{
  "num_hidden_layers": 9,
  "hidden_size": 256,
  "num_attention_heads": 4,
  "num_key_value_heads": 2,
  "head_dim": 64,
  "intermediate_size": 704,
  "vocab_size": 869,
  "hidden_act": "swiglu",
  "norm": "rmsnorm",
  "norm_place": "pre",
  "norm_eps": 1e-06,
  "positions": "rope",
  "rope_theta": 10000.0,
  "rope_fraction": 1.0,
  "qk_norm": true,
  "attn_scale": 0.125,
  "bias": "none",
  "tie_word_embeddings": false,
  "parallel_block": false,
  "init": "uniform",
  "init_std_qkv": 0.0368,
  "init_std_o": 0.00868,
  "init_std_up": 0.0368,
  "init_std_down": 0.00523,
  "optimizer": "muon_variant",
  "learning_rate": 0.00256,
  "beta1": 0.93,
  "weight_decay": 0.025,
  "lr_head": 0.00498,
  "warmup_steps": 83,
  "schedule": "wsd",
  "decay_fraction": 0.725,
  "decay_shape": "pow",
  "final_lr_fraction": 0.0,
  "batch_tokens": 16384,
  "max_seq_len": 1024,
  "doc_mask": true,
  "z_loss": 1e-05,
  "train_tokens": 184600000,
  "max_steps": 11268,
  "dataset": "wikipedia_en"
}
MLP neurons of a small language model. Each row is named by its layer, matrix (gate and up: input weights) and neuron, and shows model dimensions 0-191. Each number is 128 + 24 x the weight over its row's rms, rounded and kept within 0 to 255. Numbers have three digits each. A neuron's up and down rows have the sign that makes its largest values positive.
After each neuron's rows, "fires on" lists the tokens most often at its 100 highest values on Wikipedia text that the model never trained on.

L5.gate479:168159118098166095168139158091130118119138149096097110100079128162133103143134159168143161123108145136159157143191135101163129123130122129101139121087104140155121127118146160165137114106172146119167134155153144096166164159145143122116167121182112144116105104148146119144148160118146121121152122119135142142141123119143114158145169075113159137123152154136155119165144096165115143147139137123137148159175121153098148107103093126145125148121159106112141100096109127126163134138102124157127091140154108149098122158119072140115147156127087109118136156134079145106136159157094185150
L5.up479:162154121116137121140146170121131135100141133135084129133164153175106141115152166163161151132149115117096110114146126126141122139126136129174139153165166120169085157136138159150133115142141117115146116118181111156101108131168106083126154124125151151159119101146102107159134137115100159140109114157132090086096133152132124175133144083116142110077096141127139098154112144168175105161130112122116147173115152135056143161127105096170129121162132145084129122115120160103143160120107107132091117111144118120103157171164087112114091143108137052153088136156117134114115138143117151179
fires on: "a", "ia", "y", "land", "ark", "an"

L6.gate532:079084113143137141133097135127144092149142159153129094098142067124127118161114102135094065149139108156165121115133144131144099100134128151080117125151133164090109134146149145078148136137130126116120102142161119140135123131126138134132135113141129127133137140121136164152134112089114112123100145099185129130132118076107111104138147116165155110136157154120130094129158107099172098155102124083144120136119126094126096116126159132136108106162141171078148139131122124118182150154168073158137147099149111136112141149139131134154180182143109120122124134137141138135140106138139110103
L6.up532:103128147110111131104115143114166114175102117128112112086154133101147152123126153094150150163145146128171119092162091158099134122128131099123101115103121148102082207160124131147122138101109163116068146149184142093135127108199129131103173102112101092142134126146159128140121180120074140118091121129149125137112165147133144127114141099119127106146120142103141138140095127088125110127141134162132115152120091127140130138124091111115112130155141110131144127124133115128166120080121140158140110122157141084152136142154162123140160105137171138100104078117144135132134144122088128138
fires on: "h", "ing", "ed", "{", " m", "–"

L5.gate697:128143109139131154174107145113157164158154115114117139107098129114134136103132152114141127126123130145145149130173121147093159120137115164101120144147127126129162163161105126098126162133132178158162129121125179160139083128125130138121171111167112140143153140163108104145156110134144123129142144121189112190188101137103160157133141136070105138162130110118148135130127134142075078120146124105129141114119076144139105090113161110093089128118122166147147129094140154103142135155129135136115143158109151157118139131093093091140120093168099105173132158109118103120149135101147123176
L5.up697:167096088135132138131105193142143119106139070129116137100149160131098134110147137148140122127124131121148132085158150163109117150144116137115128124105115141142131158150124088092131151143137167134153138097126101120119089098149155167175109172128114124167135144147086106137124105149141127099172096155099071132133133122134150117152178133144121150152103145122131135137111147129092155084096124126192116134170128146103084126119161140125107087175135127125149136132084130154194122177115156127146117147114139139156138159113115073115135125130133145142115147092115130114147144108128134124
fires on: "ad", "a", "iv", "w", "el", "g"

L6.gate432:119172121142132118073139073124123133113086121096116087129142113137123131144112158141093130104142131123137141131162128146106110105151115101117112144115123135097118134122106141109132167097152155139106188120144096097123153154176119126120117104124134151128119183100130097122135145131156101118132120093120139129099169137105151163139144126075159114119146144071154108147128156097097112187102183132178180121106124132157138177186123125167124124151146120139133148132102101121184167131094153124109115091194169142156121179162097118128150177163162156136155107152122140121134126133138120118
L6.up432:142133123162129142099114130109143125130116173159111123099126171171108112120105168121092086129099141141078135101144105163127139095109149138143106140093148158078097111101092147111103145142134176082156141167132078137141130144111116140109167155102145134148121174182126142128100145115154161134152127101134124141147159096129183132102107129109127186123123114133123130114158144094087120124127136110161135085088101105107094107117155105155105162125173110136133154131140153133140125129146140132158141131128141116127148089183138124152168145138115153075152150143143126153140073139168127097
fires on: "n", "9", "1", "5"

L5.gate155:151090164114111152129173129141122136146119141145115124137133151132112116099159139094115105104128106182140076124139147146088095144157160110159150165113127150185082123164119125130098137139120111146110116131141125110174155121158156118115140166102132143139163150131134098117075085124148112176087147092156158103113084158115154126117160153150112156126130095129146178147139112132114141128142088161165116114123156127108106142132053130131104151101131098111089155102150121142127131117119151134139119155140148137108138137049118086109127109167073136116132120159124122110093139115076150129
L5.up155:119107085089075116074140142113153137142102113112111145128152091126082125134085112107125156106122117078132088146162140107114166096089117105171174178122111110166094176144167116103106114103132094125139101134106142138130160130139129096121109126124143147129111110107112140120165149112156111118152121116161169114126121091109139105155115127133136136145137142125091115132148102101131105118148079131144179096146132157114133130143118163137148137106091122133156148103148110111120132137143133110144177135131088118102123165112151154096087120158124149087134087135173092152075079126108127126
fires on: "y", "st", "1", "'", "ers", "et"

L5.gate437:145120143145156135140147146143122123124148101146156138098166117140149135143113106102173129144098107140144079095111143141172149109114114163139134125088178150070103105145089116153185129117100165149129140110153142150144142116113162131160149159098120137113178157157110156114111104125113123141131123142131123118135137141127162138140145176128144115156165152104153117148156150089118126163148172138156148171124160140082142123144080132139115133119110116105119138111158124113117143144111188159160100134118156169141120124139096101122134080146115149147121127137090146151116187121121153125
L5.up437:086116111126142110148081107153180128118162144107113123102164126105142109107158077135118090137137122140140140103091102151138138138120130118101123119102150164133101112117101164165107082124170091124117158098107151091123131136148148145137156127110109110130136130135130069159090169120098140136105148162124105116119165146146107121129156171185133137150155167104163123119118133107129079135123136154086154157170122130148133133120158096123132140121127135112122093108160115097133137107130099140120123120149147116120141109118081164124136113130141122209121123155094092122093141109102123070
fires on: "as", " the", "a", "ac", "ly", "\n\n"

L5.gate679:108107106110111138139162169146143118108098139114133139168158119123157104120152140105123126133129133124077126143115093094138098124078120125138117170113112096095154128104156180147096130091155141098119141132114136151171150117152115112125126111123121155132149163152130085107138134123175152119102104133122121140170132164100129113154093117147112087086102111131168113120113167128124158151145129071136132156140163105139127150140134144111119140154105147088184076165068093138119138124145096091124151143144136089103112101145135083119134110070135135104130144116133148125126153112124094132
L5.up679:114100127126149130120115126201130107094111143135124142145183102120110116150109111161137153157109136138132159109100112072119104135115088130134126123120092171129091126141122091079141168131128095145102116101142130138137071133136078170124148086144117133146136096109163109133107070130147134157134123135127159135114155111137122117135168156160149089112159170159129179130126165123155116126140135132129106121099130139108146168103116120115136116096184117134127095104103124145097159131106097120127101122143170118122092111144162126122122142147151131130141084127109137144133122145158116132
fires on: " |"

L5.gate609:078106149138167115139133154119133117126110105116158119153149132129135129120165133162112145091126137088136148091122105135164141131129133119086131110111125164097150137137147171120140097100142120134135114130117112113126119138162108165112180148168097113150122112124107123125130120111171131135160118140091143180153143186162154139114093142099133125089089128126109138100139140127162130180141096144074161125115179160105122141116115134117156131155129159130101120113141114115100105131104127116134111125101112081098162103122093134164154167129158129143122147139104126128125132076100114124
L5.up609:084130132116125142125111128159132128109121149112132114102157123170074102175110117111167129120126116153119131146113106112123145133108113163087124179146099133115165167138161151180123128098107116135097141127121125141133095115178132120135138116120122150138120111135136128163159107151145132087162120101125083157088134124095137116103125142136143150116084145124154148126202121117092109137155144124106138112153112148168131125121157110117146123131140132126117106138079109097140126097161127126151119138091145115133134118170145173162120152151197106154122116125064145107140144125121130092
fires on: " ", " |", "4", "h"

L5.gate327:123095134114111161124107141126123162149195107121140127127146125109130143121136179139116164100162127163118151170165100139090159125133132149155114136136148068134136130148130103159145107118123100123133124147154141107095119110091117134130136129134049118122128140150134096153141126172127125155113178086121133151135169119140125146139145136045087122120160144112103123100111112137110142135119144103126128109107109131131097126148142159141079147143153145106128140179091097097140171152164122130128080111125157123115142129106104089128149132116095091174094157118143139097163166136099167072
L5.up327:144113099126118129123117080114144136157185099116130117107109177146134116118130108134128166173145117144135158115156095137125106150130106167129115094173138110152120112128080124151157121132101120096099123155092111138118131097111143120120108118113101133133167101165168125113130171116136183124141158159137146129158109159125130153127111141110112120140091167156137126158128143121141140163126125126097115136141108127131129142086187150150151133170153153122122163110126145116161133110091130158173111154149114118120121142102108123145105132113139115121101143151140154150163098122127074113
fires on: "ag", "ad", "duc", "c", "r", "g"

L6.gate154:126159097108076091112130096103130119093129140133147138179140148102164141141132164130136152137117110163105130118118126163116133086108129109161141120167150139098099116121126132115098150150140063122120105150125105148124134116113072092130119127173186107152154098152127083148151164162142155139090082158121094101150124097135146156128175138146134124116078101120127108135132112114142081090128143109107123158088134125131140126133155176097130165087133159103106111134126137146082112133126129133103101128146155106190166106138111156147144102104095119089124130192129142111131154114137141168
L6.up154:164123141114153171143135160121095110123122105167130153151144141137129133150108132144124081122103166092075160119155138117153129109156144156181159181088132087117117184184113149146108125154083194099188101108135075176131125137147162151121121118100113098111117108105126133106115139090115101145107145090149116118127127098145137140101120144123128109167127150173121098139119136116120115132120117138094112138138102154122109081119125126119123125131161134141111140135094129103135138107162096149116130099160146147139184150124163150155144108130149173125106121142122121137157123092166129163
fires on: " him", " it", "ay", "le", "l", "ell"

L5.gate597:101099113175096131123136137136092103107130151124147079121133170139117046095130115153127112129113089118123116106135135163142104092153122146121128145131154154075106137103093112115125103135116140150142093151125124097128143114143120119104141075128119107114172158150161156101122092136134156101109130130183130111134148097124120144114117133117124129126167136136105158148145183141155121112149163100106163123102107124141135128084123130172124180150197155136126114116112101150111150133129127102105124118105110125136127144110122134142072151137151136112161113125113078100159184203102113120
L5.up597:140126122125131099136123143140141091117116137125153125162174168142188105143093161085157134110119138106137134132126106145156109127122161102150086139126152136142116127115117130139116159147135126178118083168083158140144156126124122146117126119086163148138107120117161147097132118132114128088144119140151122117087147114093079104125131086095123103138161132112126072127097133114142094146169127185165101129131097108114118086103137099123099150109103073107104117109117104088131169122140131152147140119129117132103127188135139105132112140168168134157116108160122118083126148134155122119
fires on: "at", "et", "or", "f", "est", "on"

L5.gate83:096158128123116136128146084119118109110184125163132116144090133137105148124165174127161093133152129136108162147146117140102132095100154133150145141137150144147146130098143136151146153121107120147167102099140149122124124147063146120141138148140099118134155137181133119106129138127117122171130114105132123176123127131096127142106125098162131110119127132113083141090120112155178097125103120141127123056124104094130155135088089106093166132098137093165118130112155175119162126185119103112126159168131134136147128128090139181176149167123134158142117129153155122144124136179109144169
L5.up83:142146111128116101182102173129141118123122141129119130107103116168088112083150127136107106115150129134104106130126128155079149136141153157123101090119137101149107138074137161112143155148171130100150131125157119110124125135123134136118101068123153082102119120143108086136128117153077135125089148156136106110122080148159146138056157104161097158116151137109123070124113129082142124128148107120136146123171151097107112127112124103129126143149145082138122140108156098133130102152096124095125174110117114121178163127150101142211130131109127140120081125118138093118104143118080093138
fires on: "an", "al", "os", "o", "u", "en"

L6.gate97:149118104142136113122102134136130178106145171144161137162178126168156162140108143145094115140137109143142133141099151144109181094158112120096145091146166159128147108101138125145120113147121143110111149153113138103149111162144096118176145117155156129157140114140136147161168146087150160102130106151118101144093151108148155123120133168133135103158116119136080101164110137159154108148115149120115113083116140097120141154148150103123118133118112133165103106149119130139102124148147151121145128112110113073119163079153135122150113176131073142165145118158119131113131142181137108126
L6.up97:143143156139088107166125105101185075110131147121089143101144127116132136120133161156097127118177107141140109123081116120127123092175126121115142113113151118097063102120099200114142104115136125117114135144095134120163114137170088128122163121111161106129159095119134106104152123084142127143073138135139108126131153123108134128093087138127063111125146123148132156103126124125129131123139093113142153101137108125100142121089122095108131157184104085103096123148108145123149102161130125113098131142187153097133132109137088101137132161093113151096162136112141109103112107138103142130
fires on: "um", "o", "ock", "ers", "en"

L6.gate640:169154123106093179122155091110094120112086153116111105170135143128119136103106146125149105123096113141139096092119076106136093097145111168099116128125091068122165130175109083122122145133155103122169146136166131136136102091120096132151128160097132097170131119121113117142107131111142136124136136123136137079105132114145121095155160156139153118121171105136067145111139107156141092144133135134123115108056050152145140117163122121145117128086109147119126164121108134134149126104117144129161087137138109074154095135100141153122150110131069140078143145159100155156104100122093103098
L6.up640:165102116139139164119094142124084134125094127108160091137121066094112106111103157142170129146112129129143107076098140182093121139155178118148135153109111115112133152142090116151057108119148113106164183156151127140131139123116144153102156108137155145151133092123081154146113150133137122107132096100093141086190112142136120109158121109141142127158162130159123093143148147130140113101111120117111121121110071116135151130173128118155105112098163112149091091130097081087143163141127135138118111117095162097166138166104088105124153128108101164122166092145099110153145142111109112123
fires on: " him", ",", "id", "ell", " and", "ed"

L5.gate193:087119144130116181158117120097140109141120135133097088118109076094109134167111129099141136101125129145129137135118117109158121073140142136116153055158104104133108160090110083153094109138087098104088132102105118118128135159165117112130105110172126107181111126151133122124104115124105209140146146106097112163163137107120098154125183148142145145135131138123115139101130116114166106112131116078120129119146145141134156162137131140145109122145131161113175110098128121107115102104129106147147128100151096100134133162149137135079132144123123113128109135125149147121111110134172081138
L5.up193:106139121123076128162087160114143139166117144121118138146145139130100161106132146115126088136100126154131179155135123123066186121133128120171065137133124159131124147117166148153132151099145136125157092160114117092132144145152098124129154145148127144138135181135159057110102142157107115166131121139159143151167125189113131106179124095122113149140120170101133147123158110133161109142180107119111145134102165138091157124158134156142157072111113111156157144118122112138147127139108091161143161125114139115121107100113108141110165168091139155107078115119101129116094164103157126143
fires on: "ing", "ed", "ut", "en", "p", "ack"

L6.gate229:129116150154138135159113142128096105139127132089078131102196121152135133159132148148145172100132171137126094104148138117150124093143120099049122174083102113121096155124124096122162144171115116101132073139109131119154120084128114119101129117128126120081124086101116138125092137133111108132145114147162117115161096109164117114144152149087100110103142119100151155118129138119127125113172174090148117127124101140128129144164114097119114145135150125135078180103114124105168153118069140148153128140145125151128164135144117106127101088135098110188160090137185123129113144151104174102
L6.up229:087146155138088113150126163130135128149167150155118109136122185132142115147125181125122098086118081152127106099147134146125123100157082114085144126090128146127119139135135117114102103129099163112100102108084113126109111098113123145155174156140156111147113109089140122118100101156147133134147159124139077118114132126130088193137145149143125167131130144179167119149128091141151128075119122078163111129151080126167087079104102084116154097136123139114110125128114128134107106097135141150125134141122117140135165138141175113149134113101090142113118140148152164103122146135170134151
fires on: " ", "ing", "ition", "th"

L5.gate483:128153129114139122107151117127125151179108154122093139110098167090137083175122136158109117104163157106140092156171135163145142131115075107096141150123139155138157127136118116140162094126097169100110118152140099135149126124110111107109158067134101163164179125195139105112141145102111116086084142085131158146086164145133128125137172147154117086110117117097119154139139139102091121150088175122105131122160119134175143110098128124134117145128147105094114128090180126104125110150107135164145145155132132093119136110122119145128120133108118130137079119121146092125137157158138115144
L5.up483:139100163133132114144141133175102098140104122130118142112135138086098116139135153119089133127105126122132129128140130151153144182106180119064145141101168112147139183136080146140109122141151153146147125157073159119134163143092141104178101082141161157131157132151099129123135138138138138126128177181129148121092156103148103145115090128066151096128136141095103112130125106090152119121075093117143150128081158142118144127105127103110124153143170093129118133140155135086115131138137120163091115153128140159123107179119160119160161161115127160101148145090101102129115136164162101095
fires on: "u", "us", "et", "ut", "est"

L5.gate558:185116136131075064136103133109125161148135188135106109140146137123112113123092168112160113092140139106135086156107157141128100100114118105093134119137084089112120118126130106112116107193149140129122108084134146129174104122153073104140167167109147110124134129114124091099090149147116142103105117157128090133137152131139167128126102139136116128107142121107138186086099147116111118103134151165123074144152131111134147119145123097117122052133127114143108117121079098096120117114100134137145091103136116132111134116091092119167133099103131142182152097120115115102127167148097179101
L5.up558:146119108109103081158129122108103116125145191132093138133127148134089091121099123098086133115159108125136129106106099115124132099085144145132145153113072115134130120126114133103139090155152108147095094153137151165157112146145179126146154145121149132111117122124117113140134150163087182117155162151127112093111149142124112113098121102150115143104140139143128136123168086078142077089113124139080138132119158129164137164143136132109149135113143110149143125139078077119143157128129163122144143134100111152108147132095140139137124166133164102157122117140123135118134126134096146058
fires on: "\n\n", " Y", " ", "ing", "p", "w"

L5.gate127:117160129091089191057163113118188117120109114120174154175152098114121144133137177131151109119138115098129166146129155139100138083100088115146093143135130143124116131144112140070094124133075127124131148109139156130141134142120188123127116109168130134088150126108145127144167105099123110103161140110146108126160115151112150136160124146138143114119123147161098152089128109112114142113125132112160087122154140120134138087099137128160120124163105144129133108140131157072132150164124095131068148132175127151158141110122110106091128170156126142085153153108141137179147116110130097120
L5.up127:127144142073124169130169107130152128126127117103141142120130184119171163147154143105131144099125122112091108145120147134128146109095119124142145127125113141139109134124149094127086126098106126125123125099126179110149114090099185137160130118149170096141127140117144102143145100083120154104143135145105085135146194103158132124153160104128127147151122161114098155072132119071137136116158102118154125118143135159106147115157146127141142137119119161131131170145127116157127110154129083136094158167144128147150102099102130120068157097178131150146173152129147096129170121155150119139
fires on: "any", "ew", "0", "00", "5"

L5.gate461:124196124138132101168140129094099135152122064090130095122088100118155143149134113114158139152081114147105124103165138148084155098158114113124139123142124132117109137136107134141102155119151129147153173097157146153111154127166143130130094090129114115172139123139148126156131126153129120149117154121146158112170145121122137129134099116126130104112124119122070157163136144111125137118145114117170111142153144128089136120135101123140156125118135072124147110085103086110129103151110067157120116145166141112121135127147105151124146135112126104178112158140104167127135185154128148095
L5.up461:099129113136126122115123121151128138135148118133116124109157147142147121158148140164164112134141145109084139146164099133145083121160118155122117130113119125154153124112147122137121133149154124145139060112152130148129157162128103165158155120143187149155112075145162076157141115106123146126165091133132179147104102118123152161120142094138123133151095147142120166120136114130156096122088129129124119137129137109141138158124142111144148178154106138113121155109126093071193117147115147142130108147127144126143120147104088150108137116086160113096112168135147126126093111122125175113
fires on: "ia", "a", "s", "i", " the", "ee"

L5.gate624:166128134109137073095091128118113080139122137078151086151175170153145130143064118153102131152155103133104112135144179130152101137121146134117143117162098112168104133127124174101126164164138133161116105151148159140130159153124116136102115115110072174142143125127135129111141163134101145126143151127124105101150129127125128137118133131121122103144125107132107147138078115132065127112112133104168150161154136120125093114119117072105098116164105132135204125106148099125119120131124137139158140141117157123116115128109144126112142135120115136143093169131107126136118148122120154137
L5.up624:161104142120097085102149103107090098101126107145155092166142121107145133163108086147100129143164122129117133148130121135128130129146188137121112113189174103175147106101138127143166149124157125180076120107134199104139118143124159138106151101158134156108097118108162159085134134099123134083119115117138126121149094112113113140119127067150072167123118155137089148091112102120109136118148111157167127140116142101104079157097118117129142127129111131112182117103129085090112132100144165156102141111108163143129096124079128126146099127141119143120113116109134169136129119128102141145
fires on: "ork", "io", "an", "s", "a", "ou"

L5.gate660:124119142120123103122112113129121124171126138138146160126121125105131099100117149114104099153084153088135140153078125165123185164108106124136097125128137126123160118101118131127167117104134188113154107174119201127152165168137151111136110165151131144123114143154122141139111211143063104106097099098161127117157121120102134150136123092111146083158146107128108131126108119145106137105106094141146159140108133143117114098108121137119140168141113110155133091159122120135140109121133142100104153138104106128099136157053095121166134141134105115130140103096127134134118126142160111153
L5.up660:157129110102154088141127163140142096106168104161165069120127147096087133112114090109105103161121145138111108159130138127116167146116101124153102137126134117128127126137158147154141119153149159097110123135126161130174153116138111126125111173109131124155092189168119146125134146107134162132140115141126096115103118128110108134100113106142115123170134116095134147117129119154159114164151116160138149105108139149123127127137104102126095085176097152110141100158133130129136086078121141111175163100074051117142128129122135131181136144112126137115128134127171128143130100153089133139
fires on: " |"

L6.gate514:168118120134118138121137128106111144127187129078130130139122137119139135099127166136144186138110127107106163114116123100124133136163147190129130119160138132137116139102149110126141139142123149139160154081127098108163131147123129129122121109172131102119072119104121082134110115099125145134123144158060121157170129136072140139091104163122139139132145117088152136121102152161180064177097149149120126135136130141134106118154170134151118140134110177151173142144155118179125151114146157159102155128092110126136080095101079136138085092117078120109117139082106133108158102138159086149
L6.up514:128136091118128095107145139120114099150120106142092113172137107117132141110093128120124103090123198118130158100123118117089124119140133107160115127123154109145123146083140104143115125084124164127170105129121152134118113131134116146133152141083111133100111092149122118164134159156092153146143107142148120116118126153100162163122073131169108085166110152093118109144151136048158082155133128144152144145081131131138145141085140128129110105118145136087110144141119100110142153115147101157135164115106129082074122145161134122121125124122119129153156140126102127095165119091135092119
fires on: "i", "en", "a", "ed", "ound", "g"

L5.gate342:079124079122067131147123083064167090161138114147160134153158102121162171152119108129091081123151103167143147106118069146109158112135169142158113144144131101123122083116116118127100105145144165121169110161109116111110168109120116111095126127125112116117119123172104143117116111112145124111134098110155084160158128164133116148113147109138127160145133102159120152151119090105137113158115123142150203111129161114103170125103130155107166138135082150110150098107128122077135148131159147125115117114137141110094079137147124143152127115113146151109132139078126155140122157120117175118
L5.up342:162095108152156126115140174139131147130137153120127121130146110131127114156106116125094133156118105121135148177151140147117131088074152113119120113111124097143054157133161115158147103134140088054115104075145126137097117147156132116122143164143131116126126162133168097115169142137073092147143148137145141137161103136138070132063120130165118108147144150148134092142080144145118185143107083167107126108101165154124145106173126146098121122114126112078115114134135116133129137148130150119094182115093097177137125120138146133139131141118127134131163137146116150134161085096135071137
fires on: " |", ";"

L5.gate39:102107135103137112133159134123118143123114116114123109098182146068116119082117125126127093154155110147144131131139113122131096123122113143123124165123145145095147122157102127098134109118099156119072119115127090135137154129133131068166104108164162154147137177178144120098144149116138129142125119127139134138131129092149109127157123173145153095143143117131114159118101150075150126101153125134123140117145076112140124096154104136130167107138141158151112098153081091129120117122127137127110112137145138152076136114132110153111157140117089137165137161131100142128138113071115099162
L5.up39:094095148137119137127167144124144162121194163153126146084174130111131148128141136120107147150160163097118159132131137144130136076127107090178164090100098130137128144111148119127112126133098140142137146128145133148099138085133112125162115162105113133118133130152176094165129154157062101149140152149110164128112138097133182135122121169133105129144147139158164106133083187112111133121132114156127114101164121134104124156105082152156157104103122098087106120147123135150168115134100130153099094127092112124121113146149128095089133091154135097122123135082111141114128130140116096145
fires on: "en", ",", "v", " |", "y"

L6.gate360:163131131161154115116129101087097156118094159157149119190073128156130132162128096139122099147135106128165137093097112110142107116157091089147137161147117136154076119110129128128119128159104132112116167100155113131133131149159150121143130117149074143105146089118146110107086125140094158096136096108101124131087115161134161159176105131098095143143096080102139127180183148100153145142164109138111140118142136152115109121098091108136122116095145135169121111104161133111127155101105135145132122099108130163121102098107129135092098092127186056103108128135118120098144111136132114110
L6.up360:139118148166142125124129116131148112118158158138081097169099143120109052140172151095083138098126115136134076144114114109126123103127124139138157103151101124107120116128130143134100120146112143115085165109127114096143126121139130168123104157148091099143173083159120088149069111133090137109119136129155177150136091106135114135134146120140104141134106114128117149117098128145101133124078109179148149084168096102150133147117128082118153087131090121133158104093170141118122117077086106168101108128140118081104126130097141142119159147082114108142093140142132103152073149127156115156
fires on: "er", "a", "as", "ee", "ia", "y"

L6.gate397:122077086101121123139147164169140112126125143146076102134152182149087129095126145066128158098129139132165136115142152118111141103175139140134151131172164096162121133122119139127107152124138134119196099096154106129100152134088099145119084128156127100123118101142137154104118147120085103141110152143163129155136102149164096116118116104093138140137099100150114141156110098164109101117146106133111143115122160140111113166090128122095131140116191135153136153128131125102146113134125140172109121133087161147136131124107104139103123078129099162122140132091156131128140119147131117174
L6.up397:053114107145089117115102131164134137113155125102148139164147116144100094125113121094110170127143142115154133143109142123114145153157135150175121154104145097105110130078128118082108125170152157185103126084143128142111100102144092141134122104148133121138108170138111115141115128117150117130120162094135138131117080161131147127146132117095092148167126142148160153146173171148154092103174096122144166099166086115148155134085169163101175090117099152154133165103131118121108127126120140132182142107131137123112174148141114094115169121121141126142159130085088121121141117157106153118
fires on: "ed", "'", "ud", "et"

L5.gate647:116211095136138133165136117102138145131130102115147116113098152129110116149140072094100136086103105093125141166121120126107108116106132139102120155094112109115135083147142105121110185136140158144118114133143144140140106131120136114111117115186152121102146114110183141152127145066111154086162156145143136125076163140175142092105112093144136148112144134158157125135162128133102122155111106132146102136128111154155169139120115118127097137109137144150140161128101089131115120120120139103116159093139117128157120109153126091157093132153089135087141106110090145138169151101151154162
L5.up647:168198122114152095151126083139138140091157083112129151163084135108122138136117116113114135114136102127102152174176141096099127138094111174120114162156107105150142100108134110136103089080164153127112113101138132122139127106128141129093139084120109047089126146128165137121120099152120139125192133091130137055110170110177113116118120135132140142129133147098125124106122139096156111131134109130124081134178119165122139103120118136113146091151130140161150122054127118118131102136165115123119113130136071142146091094117102119128111100150157142148119097111138134147155113162124137090
fires on: ",", "any", "ost", " The", " two", "ew"

L6.gate373:143127127128116141157100130143105110095117109147126096129161089104093093083159137132165145141101100103159138133135121137098128135125087154110103098062132112147100095175100141138101124092118119161146137127123129118147114139157179107135166154104128107101087107149112134120122165127148162135104142085135091101138115107081128106165140168117130123166114095065122102126137166102114166153104154131085149103191122110157121128125136144128090151128116122142146111145124112139148113130177129122114136146180116125176133126136166114152152192140096127117162119131174125113110095119127135109
L6.up373:119149143160162172096148194111159094128133151124137164122138140128150154074122168135114097147158128116150116118172095133085102134137148097154143113100116154128147116153097141129109172128160136143144114165144127158130121135132160114131147091142126138076162110147090151095121127082158141110148143109106146157130122139096168096156133096166139071182109123132131150134104112116117149164121143161132122117111126095132100128148096169097137158134112138129140124114121121155167140096144098139141119120137147103164119110128162097150157112112114107109116127093091114156132096143132149130
fires on: "1", " not", "3", " be", "5"

L5.gate610:152154160138136120114125135112103138155142157095140099114111102134088126127101109105131080129110164184166114152106190139116139119143164121115154148065141144111096120114139125114124102145129138073160112113161111113112143137086096132133127114136125130134089110142144166147092134153159137117141153135133103145077125135150126142147155108087171123141166154128114102159121091134151132121151125118117088126105125135138153092117162082170112131143101179112129110162139146170131086112107150184127128139176093108151122134119115168107140114166104113176124150092140100170142159154098107107
L5.up610:132176150143131163118085115168128147126124173081145115135145133128089104146130130126133105167080155178130120125126157124163167147107157115138148117142143179139141153099134153118115152135158165100133072147103112128106135160110107145071155123175162178183109144130079098124153125100130134090160155113118123130144140132141147109131167125142163156136139129134104080115153102158148119119125118142111124130097131122151118133128132138150115105146135159122162122132111129125112099131110155137113183129126112082142139117093127153110149149137083129151142148101101122181124154115116088098
fires on: "ious", "ul", "ical", "ous", "ent"

L5.gate585:120128123151130120112145127137110134118148128141101096121109093118142110116134124155072153094141075142103108128148159120146110151126143132122155118171126130139114134148109113096096121114157128104124082131102113153154132159100131132158078092145135188107183170132145120116148145170119139123174145172153158162147141139120149119150132048165117078098134194151112093109132090131119142096141095124119115181098142110127149110115102181102097146119126150143091161114123110167163108132150112137093105133131151136146165125191096097109124135166111149173127114120111129168096141138171139144
L5.up585:076186132148110126156150168135141137128111077107120144094098160131115117098094109148097121167145085104125114104144099094142148094070109149134159173135145111163151121153115108114065096107127133142094102135132103128096138118131106121097143139146139108138143164157115154145138127100125156117137090076112127158123141134132107120121110164103118091081122109099170091127151114113101118115107127143120102113146138111119109177144068152129117129151143111084186150129152118147076179176148107134132092095123130136155087090098132122139166120117112136140144113134117142169117140072131139137
fires on: "b", "ut", "ot", "os", "as"

L5.gate513:144177114089137137146118127090143128096160145104114162127105082128156124134154104172085149086114132127141146099082096158139131102138079138151158110101115118093093141112117154146161145161138159095135174158106136136132124165113156150082153144150140123164139113140101137154137093080110153144122132150109145135121122140157176143087113142109081132154139142138080167130130145129127120123107092137115127131099135134139113137140157130167146137111104163154104161126143106110128123100124147112149132163126078137147162085084085126186134105158160177140144152135119161130149104140141168133
L5.up513:146140110106155117160118108160157125136098103108117125153115114127133105135154120109136112120092109158123135143206127139097112158119074138114119114147115121145136103110138140066103144093150113130185157138086163103126143149143140112158124123146129129108116142112135142129129136058100138094124114140139127078131153155174096167091119117132088094131119139094164126090153127148125145150095100126094127165134125094151116098089081166135152139153174186168156124152139129134186128113117128147112129123140133127141136141141111123141097125103135117087109122143156161135157120146131170114
fires on: ",", "e", "ud", "i"